python train.py --norm="layernorm" --init_std_down=0.0312 --lr_head=0.00675 --grad_clip=1.0
MLP neurons of a small language model. Each row is named by its layer, matrix (down: output weights) and neuron, and shows model dimensions 128-191. Each number is 50 + 12 x the weight over its row's rms, rounded and kept within 0 to 99. A neuron's up and down rows have the sign that makes its largest values positive.
A block is one neuron, or neurons of one layer that tend to fire together. After each block is what it responds to, as a language model described it from the Wikipedia text at the highest values.

L3.down40:47 40 53 40 55 55 38 77 52 45 47 45 83 67 59 59 51 61 56 36 64 37 60 49 37 49 51 54 52 53 69 63 42 36 60 42 50 54 61 61 43 44 43 58 78 65 72 39 35 41 41 56 43 69 67 47 66 57 49 47 53 47 43 56
L3.down65:48 40 63 51 49 50 62 36 57 29 47 47 47 67 69 69 41 66 60 42 55 42 47 34 35 67 56 40 45 39 35 54 60 58 57 40 46 48 42 56 53 50 27 56 71 65 68 51 61 74 53 64 55 45 38 40 38 66 77 55 65 54 51 72
L3.down150:24 44 42 36 58 50 52 51 41 83 44 41 39 43 61 37 57 64 51 52 52 55 49 48 42 45 45 51 41 31 54 64 64 49 51 53 61 43 58 32 22 47 47 42 43 64 47 66 35 70 67 46 58 44 54 44 43 29 60 68 35 36 46 33
L3.down200:59 43 29 68 70 45 29 49 66 44 59 35 55 74 48 61 52 39 99 48 55 48 42 39 40 59 48 25 45 46 31 53 47 47 60 52 43 37 52 67 72 50 41 54 48 60 59 62 71 56 53 45 48 59 61 58 51 61 62 49 46 44 48 54
L3.down212:50 45 38 47 44 57 64 73 63 61 34 59 59 57 47 47 54 51 54 57 39 56 50 31 41 65 13 55 47 47 45 45 67 73 60 41 65 60 49 34 42 57 54 50 35 50 49 53 57 49 36 62 59 51 47 54 55 36 43 62 39 49 44 54
L3.down248:39 33 51 45 54 68 52 46 52 44 45 52 59 61 41 55 61 63 61 47 54 46 44 41 38 50 42 57 55 36 40 72 49 40 47 51 56 49 47 36 36 62 37 56 47 38 66 72 58 51 58 51 72 53 58 47 61 56 67 63 35 68 48 73
L3.down318:50 46 56 28 43 55 41 44 63 50 39 46 63 59 49 46 63 51 51 67 61 62 51 69 34 62 38 81 44 50 29 57 47 49 76 40 48 42 41 52 40 29 14 52 51 37 55 46 38 51 31 52 41 47 46 57 46 40 50 66 72 51 59 30
L3.down385:54 56 43 53 61 44 49 39 29 49 42 41 63 56 49 66 46 54 67 51 58 54 46 05 52 36 49 50 61 46 62 58 39 34 49 61 56 54 51 66 64 65 34 48 45 63 36 64 50 52 57 45 49 34 66 39 50 47 62 56 41 39 56 64
L3.down424:36 56 43 41 53 63 55 36 59 37 57 70 55 48 52 32 69 31 56 41 19 42 39 42 56 58 65 57 64 45 29 63 53 61 37 49 44 34 37 51 47 35 66 54 37 43 62 56 59 39 38 50 56 53 40 50 34 47 57 68 24 42 27 53
L3.down436:70 65 51 48 72 64 72 46 52 55 56 59 53 54 25 48 72 69 52 48 59 40 53 41 27 45 57 76 43 46 63 51 39 40 58 47 49 54 64 38 43 40 43 47 56 61 64 45 47 28 37 41 52 47 49 63 60 80 52 49 65 49 49 33
L3.down463:34 34 24 35 39 41 68 50 62 52 54 49 50 52 60 52 61 41 78 59 65 60 42 64 39 53 60 70 55 22 33 58 63 36 62 66 45 22 63 58 39 37 35 41 54 40 41 61 59 41 17 40 45 48 41 58 55 56 69 29 53 51 62 23
L3.down609:40 60 46 61 41 58 56 45 36 54 57 60 52 71 39 79 59 54 57 68 55 48 83 46 39 77 32 52 45 56 59 67 57 66 51 41 20 30 61 66 38 36 52 71 61 51 34 33 62 62 73 62 50 47 51 45 59 32 34 64 51 66 61 38
L3.down763:28 66 58 58 51 38 75 31 39 64 47 50 52 39 62 46 55 60 51 57 37 55 61 42 45 45 31 24 61 46 41 44 43 38 68 24 61 47 63 60 45 69 46 64 36 54 56 57 32 35 58 57 53 62 57 46 22 41 43 51 56 52 33 27
L3.down769:45 65 56 57 56 73 59 42 56 51 56 59 54 49 44 51 53 37 51 44 71 50 55 48 57 60 51 55 35 41 61 68 34 41 65 38 41 44 42 46 65 52 54 59 52 67 55 47 41 40 56 45 55 73 40 46 32 38 66 54 47 46 35 64
L3.down772:59 37 35 48 50 49 53 53 49 51 50 48 47 48 56 47 62 39 61 46 51 31 38 57 53 39 62 43 64 29 42 70 71 41 63 59 49 50 64 61 39 35 65 47 29 47 38 32 58 58 45 34 50 39 57 52 39 49 70 35 75 40 48 41
L3.down814:44 46 49 40 25 37 34 21 48 48 54 88 76 36 52 43 57 49 69 76 62 49 56 47 43 56 55 54 59 53 60 50 50 62 52 56 47 48 44 66 71 37 55 52 57 22 56 66 58 40 51 44 30 79 52 52 61 41 62 71 50 56 40 46
Responds to: Wiki section-heading start. The first "=" of a wiki section heading right after a blank line, as in ==Early life== or == Voting ==; rarely mid-word fragments like anti-ta-nk.

L2.down126:59 39 36 51 51 66 55 55 68 37 63 47 57 58 53 42 51 72 44 40 58 48 71 40 37 62 31 56 39 41 53 41 75 43 26 50 40 49 52 51 40 44 25 56 72 75 71 53 49 60 37 46 38 41 40 46 58 67 43 48 60 50 71 57
Responds to: Wikipedia section-heading equals. The first = sign opening a wiki section heading after a blank line, as in ==Career statistics==, ==Personal life==, ===Blackpool.

L2.down346:49 45 52 48 52 51 46 49 53 41 51 37 30 68 64 42 41 58 55 60 44 67 49 64 49 61 63 52 68 55 45 41 27 39 56 22 55 79 36 39 54 48 60 42 48 47 51 44 46 48 56 52 46 58 48 54 30 43 45 35 60 59 37 53
Responds to: Table header separators. Pipe characters between column names in the header row of Wikipedia tables (No. | Title, Votes | %), plus scattered mid-word fragments like ing, ic.

L2.down766:63 59 74 60 71 38 67 43 53 65 42 51 54 37 49 32 45 41 42 48 60 64 54 50 70 59 44 32 61 39 50 57 32 64 22 57 46 38 39 49 51 38 57 70 33 52 52 52 50 39 46 54 54 71 70 50 49 40 48 37 58 37 57 58
Responds to: Final digit of figures. Final digits of numbers in statistics, especially the decimal digit before a percent sign or table bar (19.4%, 37.8/km2), plus some word endings.

L4.down347:74 59 58 54 47 64 52 52 61 49 40 49 53 56 43 43 53 55 55 55 41 33 51 27 46 48 39 71 43 25 54 50 54 41 37 51 53 42 50 48 48 58 46 51 64 70 49 63 65 33 53 59 62 76 52 66 48 28 55 39 42 54 59 44
L4.down364:57 48 65 34 35 60 52 43 40 42 49 77 47 58 54 60 38 52 28 46 56 66 38 35 56 63 54 70 43 37 35 53 49 51 44 26 45 39 54 54 42 34 40 32 63 40 46 54 48 38 48 47 49 50 32 52 35 26 56 31 66 54 58 55
L4.down657:54 48 54 43 49 43 71 17 44 69 50 61 17 56 37 23 40 38 48 59 53 37 62 68 65 42 18 59 35 56 49 56 38 60 85 52 55 48 50 49 48 77 68 58 46 61 31 47 57 51 33 38 29 46 39 24 49 63 57 49 59 53 59 47
L4.down774:55 37 57 74 41 45 48 29 33 54 58 46 66 34 47 60 42 18 41 50 42 44 70 36 59 59 62 65 28 57 64 45 47 59 49 49 26 56 59 74 54 44 36 56 35 65 58 51 53 48 57 52 53 35 64 38 45 44 63 58 53 32 59 66
Responds to: Table numeric cells. Fills of wiki-style table and infobox cells: digits after a decimal point in vote shares, percentages and times (44.97, 3:40.07), plus separators and headers like Pop.

L2.down121:25 42 47 46 39 63 51 50 57 38 67 47 58 52 52 73 68 56 58 77 28 47 47 45 60 45 37 61 66 39 45 53 43 44 52 39 41 58 50 34 66 46 66 45 30 44 54 31 56 58 51 32 32 64 46 58 54 52 35 47 45 59 45 59
Responds to: Table cell separators. Pipe separators in number-filled wiki tables, mostly the final one closing a row after a number; also perfect auxiliaries like has, have.

L4.down249:57 51 39 46 47 47 55 62 42 47 31 38 47 42 55 36 58 35 65 57 48 62 60 53 68 41 40 45 71 57 35 35 75 37 60 75 58 57 37 61 51 75 42 74 46 36 23 39 61 53 46 67 29 45 69 40 51 49 61 58 44 61 53 75
L4.down437:34 57 51 36 56 52 53 69 47 52 59 51 45 36 52 24 74 41 47 49 60 55 47 55 63 52 26 39 58 67 58 43 44 47 41 46 62 55 25 49 26 46 61 55 32 38 53 63 54 27 46 35 59 61 26 44 49 61 49 56 39 53 47 37
L4.down516:46 63 54 17 43 57 64 41 38 51 71 53 41 53 47 50 41 45 62 43 32 45 39 47 42 68 56 43 54 43 41 58 51 61 28 43 54 81 45 58 46 54 53 54 39 65 53 39 30 43 50 49 43 36 39 61 54 70 34 64 32 39 43 58
L4.down621:60 38 62 49 46 48 46 48 47 59 46 49 59 62 45 42 41 59 44 55 48 51 56 31 75 63 60 58 58 45 35 69 39 54 34 56 39 25 53 70 49 55 51 56 38 59 55 55 61 55 60 66 32 37 50 53 62 62 53 33 34 53 65 78
Responds to: Table header pipe. Opening pipe of a table's header row, just before column names like Rider, Rank, Score; weaker on mid-word fragments (ti, ora) and colons in infobox fields.

L3.down8:53 57 48 59 53 59 45 57 59 40 44 52 54 27 61 50 34 62 69 71 48 55 43 46 84 20 49 59 51 63 58 42 46 39 53 45 52 47 53 49 59 69 66 58 47 50 40 50 68 48 62 63 32 41 40 52 45 26 65 34 44 74 58 46
L3.down104:62 64 58 42 60 32 49 37 49 54 39 54 43 42 60 50 72 48 46 52 46 46 52 59 36 40 22 43 48 38 49 44 36 73 50 54 63 35 54 45 63 44 23 49 62 57 25 45 47 48 59 62 51 28 29 45 41 54 55 42 52 39 54 66
L3.down111:53 69 42 61 53 35 47 56 65 35 61 44 37 35 47 50 61 46 62 53 45 41 48 52 33 56 52 58 48 51 55 49 44 58 52 59 50 73 53 51 56 54 41 38 44 35 41 58 43 41 71 49 40 53 67 53 63 42 64 58 44 50 31 44
L3.down127:53 40 52 78 73 47 54 19 45 52 68 58 63 35 49 50 58 60 49 68 69 56 46 55 63 44 42 38 33 48 53 39 41 40 60 42 67 25 40 50 52 28 38 52 32 58 52 46 69 48 25 62 50 64 57 50 35 49 54 46 56 51 51 50
L3.down197:51 49 43 40 32 41 48 46 46 62 48 48 74 59 48 49 50 40 60 35 44 40 56 48 54 16 39 64 74 45 34 44 51 53 51 55 61 50 68 43 49 52 70 62 36 40 43 47 57 48 32 56 58 44 43 51 47 47 40 58 34 53 63 25
L3.down254:49 59 43 62 53 42 49 55 54 78 66 49 41 31 29 14 45 45 49 72 58 62 38 39 64 42 51 64 60 44 60 50 63 55 79 22 72 46 64 39 62 38 48 56 64 49 34 47 70 53 55 59 57 55 45 24 63 32 49 52 34 47 53 32
L3.down263:56 64 37 51 72 44 46 30 32 36 34 34 51 25 67 56 50 41 43 30 61 75 54 41 66 64 58 69 65 58 58 37 64 52 57 56 50 51 63 42 48 55 60 50 43 43 37 50 37 41 46 46 48 52 62 60 65 34 41 57 50 68 36 57
L3.down368:64 57 63 52 45 38 51 47 49 44 56 33 38 33 54 72 25 46 68 62 50 45 44 38 78 62 44 48 51 70 57 61 33 46 71 39 46 39 41 26 52 42 47 22 56 39 57 34 36 41 75 48 46 54 50 63 54 67 52 66 38 56 93 32
L3.down375:57 57 36 36 35 36 50 49 53 48 32 72 75 53 49 57 53 59 41 62 43 39 40 48 39 60 45 53 39 61 51 58 30 43 46 48 53 63 40 54 27 77 74 42 59 46 64 49 52 39 13 53 52 39 66 45 50 53 57 47 35 56 38 43
L3.down399:61 59 79 65 50 68 65 65 52 51 62 36 45 44 35 70 68 60 60 43 55 47 48 49 66 59 54 40 50 66 56 45 53 46 58 43 49 78 56 52 49 76 56 66 53 47 52 58 37 43 60 50 70 48 60 38 41 57 27 35 46 72 55 51
L3.down499:58 45 80 44 46 65 34 57 37 53 44 38 48 42 55 51 64 58 58 40 74 63 58 28 60 48 54 45 64 43 45 59 57 37 67 49 21 35 33 61 73 26 23 32 73 30 48 61 60 51 41 51 52 67 44 56 41 50 40 37 56 32 56 66
L3.down514:83 61 70 54 22 67 50 60 61 70 27 59 41 43 39 37 60 44 50 40 61 57 41 40 54 47 53 70 53 56 56 52 51 79 64 70 32 53 42 70 43 69 51 57 73 57 44 48 52 48 38 40 28 71 48 55 49 46 54 37 37 51 41 22
L3.down520:49 38 43 81 73 56 41 48 32 58 52 61 53 20 60 28 49 65 25 47 62 50 30 44 51 42 45 57 51 46 50 44 50 42 32 75 75 47 54 58 44 68 64 48 64 60 54 57 78 55 42 49 30 65 57 50 45 50 44 62 46 52 45 46
L3.down592:64 64 37 56 51 32 53 51 53 45 49 32 45 59 57 44 75 50 44 44 59 56 66 43 65 35 54 65 30 53 29 23 53 46 47 37 55 52 52 50 51 49 62 65 48 38 38 42 22 59 61 34 44 47 48 43 74 52 48 53 43 57 28 27
L3.down612:53 52 42 46 53 57 51 49 48 57 38 54 52 57 46 30 66 57 54 68 69 43 18 58 53 51 34 50 72 65 63 46 73 49 46 46 37 35 56 52 40 37 69 41 77 48 68 66 65 35 53 75 31 70 53 68 58 41 49 30 35 33 52 30
L3.down631:23 70 70 56 54 43 67 65 29 62 63 38 75 52 46 45 61 45 64 63 72 32 42 42 67 63 56 51 57 59 58 57 53 52 23 51 33 36 69 43 43 52 43 55 59 55 50 65 54 59 45 46 33 48 51 49 26 57 45 52 37 71 45 49
Responds to: Table header column separators. Pipe separators between column names in Wikipedia table header rows, especially after Votes before %, also navbox semicolons and stray mid-word pieces.

L3.down39:31 44 52 41 57 67 56 83 58 63 75 56 39 64 66 70 49 44 39 37 41 47 32 38 62 49 50 42 24 36 32 44 45 66 65 30 67 50 57 41 87 47 45 56 56 61 45 41 30 59 41 45 42 65 24 54 52 30 44 27 44 62 42 37
L3.down83:60 48 53 67 24 59 59 55 61 45 58 42 33 41 37 63 39 62 33 40 37 37 58 41 39 46 57 39 46 59 30 53 36 58 42 63 42 61 40 66 55 56 58 58 43 58 49 40 69 28 70 33 45 50 27 51 74 47 51 51 51 49 54 54
L3.down158:78 42 46 63 37 66 65 40 46 48 68 56 55 49 56 45 55 53 56 50 63 38 53 46 49 46 36 32 55 59 35 29 69 52 57 52 49 67 48 36 45 37 35 58 47 45 54 36 46 34 60 47 35 48 32 48 75 44 38 64 50 46 31 56
L3.down162:57 50 54 59 49 70 39 59 61 42 55 41 63 51 50 46 47 60 44 39 49 58 37 50 42 68 66 45 42 45 48 38 71 35 35 63 51 36 45 41 41 57 39 60 60 50 41 41 49 44 47 61 37 42 27 51 44 46 37 59 65 43 33 64
L3.down171:50 45 35 50 41 57 48 47 42 31 27 27 44 51 60 53 44 54 60 55 64 41 60 40 62 48 58 40 65 42 52 42 47 50 45 41 56 55 58 21 49 68 39 55 35 23 49 65 64 58 52 46 66 51 49 63 44 65 46 49 38 64 50 25
L3.down235:39 46 43 64 64 54 61 56 56 53 79 62 34 74 37 49 63 51 47 35 65 23 66 66 59 31 48 58 55 54 46 48 41 67 23 55 70 62 61 48 52 57 44 46 41 58 50 53 37 53 27 46 40 55 60 30 41 43 39 59 47 61 21 62
L3.down343:60 42 61 76 50 42 39 63 37 62 51 58 35 55 56 25 50 46 31 50 44 44 42 44 47 45 48 50 41 46 46 51 57 61 65 51 36 62 59 45 34 60 58 49 44 66 60 42 57 60 47 70 57 39 58 51 49 52 68 29 58 68 53 54
L3.down355:52 56 68 68 27 61 46 54 48 58 55 37 35 53 55 51 41 55 28 38 49 64 37 62 50 38 50 36 63 45 24 55 61 67 33 38 36 29 36 47 61 40 67 52 50 48 42 31 50 45 49 52 43 39 47 52 58 50 57 71 71 50 57 48
L3.down381:53 28 61 52 57 64 52 55 44 50 51 73 46 66 63 71 49 61 48 46 37 64 53 39 59 49 51 30 47 43 70 45 41 59 53 43 38 45 48 62 32 52 93 53 37 41 60 55 66 52 42 33 37 47 65 38 41 48 46 66 63 48 52 63
L3.down407:41 54 48 59 50 60 53 57 52 51 39 37 45 33 53 36 49 42 62 43 55 62 53 29 57 32 74 55 62 34 56 60 59 46 43 69 37 49 34 56 49 64 47 29 29 28 62 75 53 51 70 62 60 51 47 61 53 45 59 49 35 50 58 32
L3.down454:44 48 57 47 42 35 52 37 54 51 42 73 29 52 55 48 43 46 41 26 49 55 49 46 28 47 51 49 58 38 86 41 42 73 76 43 59 51 62 57 35 54 57 63 38 50 65 34 51 47 69 53 75 47 76 46 62 40 54 58 42 41 50 36
L3.down629:48 63 53 40 58 32 65 41 69 67 32 41 43 41 31 68 56 56 31 56 61 51 42 49 52 63 65 43 41 42 38 46 54 56 58 34 53 62 49 49 42 44 29 48 55 48 42 60 45 48 57 47 31 81 46 57 46 58 51 28 48 66 54 47
L3.down696:72 51 65 64 45 49 66 54 59 70 39 60 55 46 46 46 44 42 72 57 39 31 40 43 63 31 51 33 53 58 53 70 57 59 35 51 67 47 59 62 35 60 65 25 51 44 31 52 64 53 33 51 45 59 46 38 48 46 46 52 56 72 62 60
L3.down698:48 85 44 58 34 48 42 62 43 39 49 27 20 50 33 49 25 48 61 40 65 33 45 47 51 62 75 58 56 72 47 59 30 73 40 41 46 63 47 55 28 53 44 61 56 24 57 50 45 48 29 49 39 79 56 52 57 64 45 50 44 79 49 43
L3.down744:51 78 68 41 33 49 52 63 55 38 63 59 58 54 59 49 51 52 31 55 44 35 45 37 58 44 18 51 69 59 50 41 69 39 55 44 63 37 45 30 56 58 60 52 62 54 47 56 49 26 54 53 55 28 70 55 18 61 54 26 48 37 62 38
L3.down745:54 56 55 60 42 52 29 42 33 49 32 62 87 45 61 50 51 32 67 53 42 43 43 52 44 54 56 52 52 38 34 64 59 57 39 35 56 28 51 63 66 38 37 55 29 73 54 55 47 57 46 60 42 53 49 39 49 63 51 40 37 48 30 49
Responds to: Table cell separator after numbers. Pipe separators right after a number in Wikipedia tables, e.g. election vote counts before a percentage or football stats; sometimes mid-word fragments like vers-us, Ba-pt-ist.

L4.down52:34 50 46 38 53 59 48 55 52 39 52 42 64 57 44 44 46 55 70 59 47 40 61 27 59 53 28 48 36 43 52 55 74 40 46 58 38 45 53 40 53 62 54 52 53 31 40 60 60 66 50 35 60 23 54 30 31 70 71 50 48 61 43 50
L4.down139:52 38 58 34 51 67 39 46 55 43 54 49 64 53 53 60 32 59 73 49 55 46 55 51 31 55 46 61 47 54 71 43 52 33 33 55 25 29 47 40 38 55 41 43 73 48 60 50 69 54 59 46 54 47 59 41 47 84 30 51 46 58 47 45
L4.down178:32 24 51 50 47 61 55 51 35 35 61 50 63 58 53 40 48 54 68 56 47 55 41 24 47 62 28 53 50 51 52 58 55 41 40 42 29 51 38 42 39 55 39 61 61 44 52 64 56 51 50 28 54 33 71 31 66 73 73 46 48 60 57 60
L4.down482:43 39 47 43 59 71 53 42 37 35 50 47 50 58 48 40 39 59 62 51 39 49 60 47 54 74 48 55 46 56 51 61 65 46 42 34 35 35 44 44 53 71 55 56 54 39 48 51 65 47 52 56 51 45 65 26 47 73 66 43 47 74 57 61
Responds to: Section boundary markers. First = of a wiki section heading right after a blank line (==History==, ==Discography==), plus sentence-ending periods and paragraph breaks.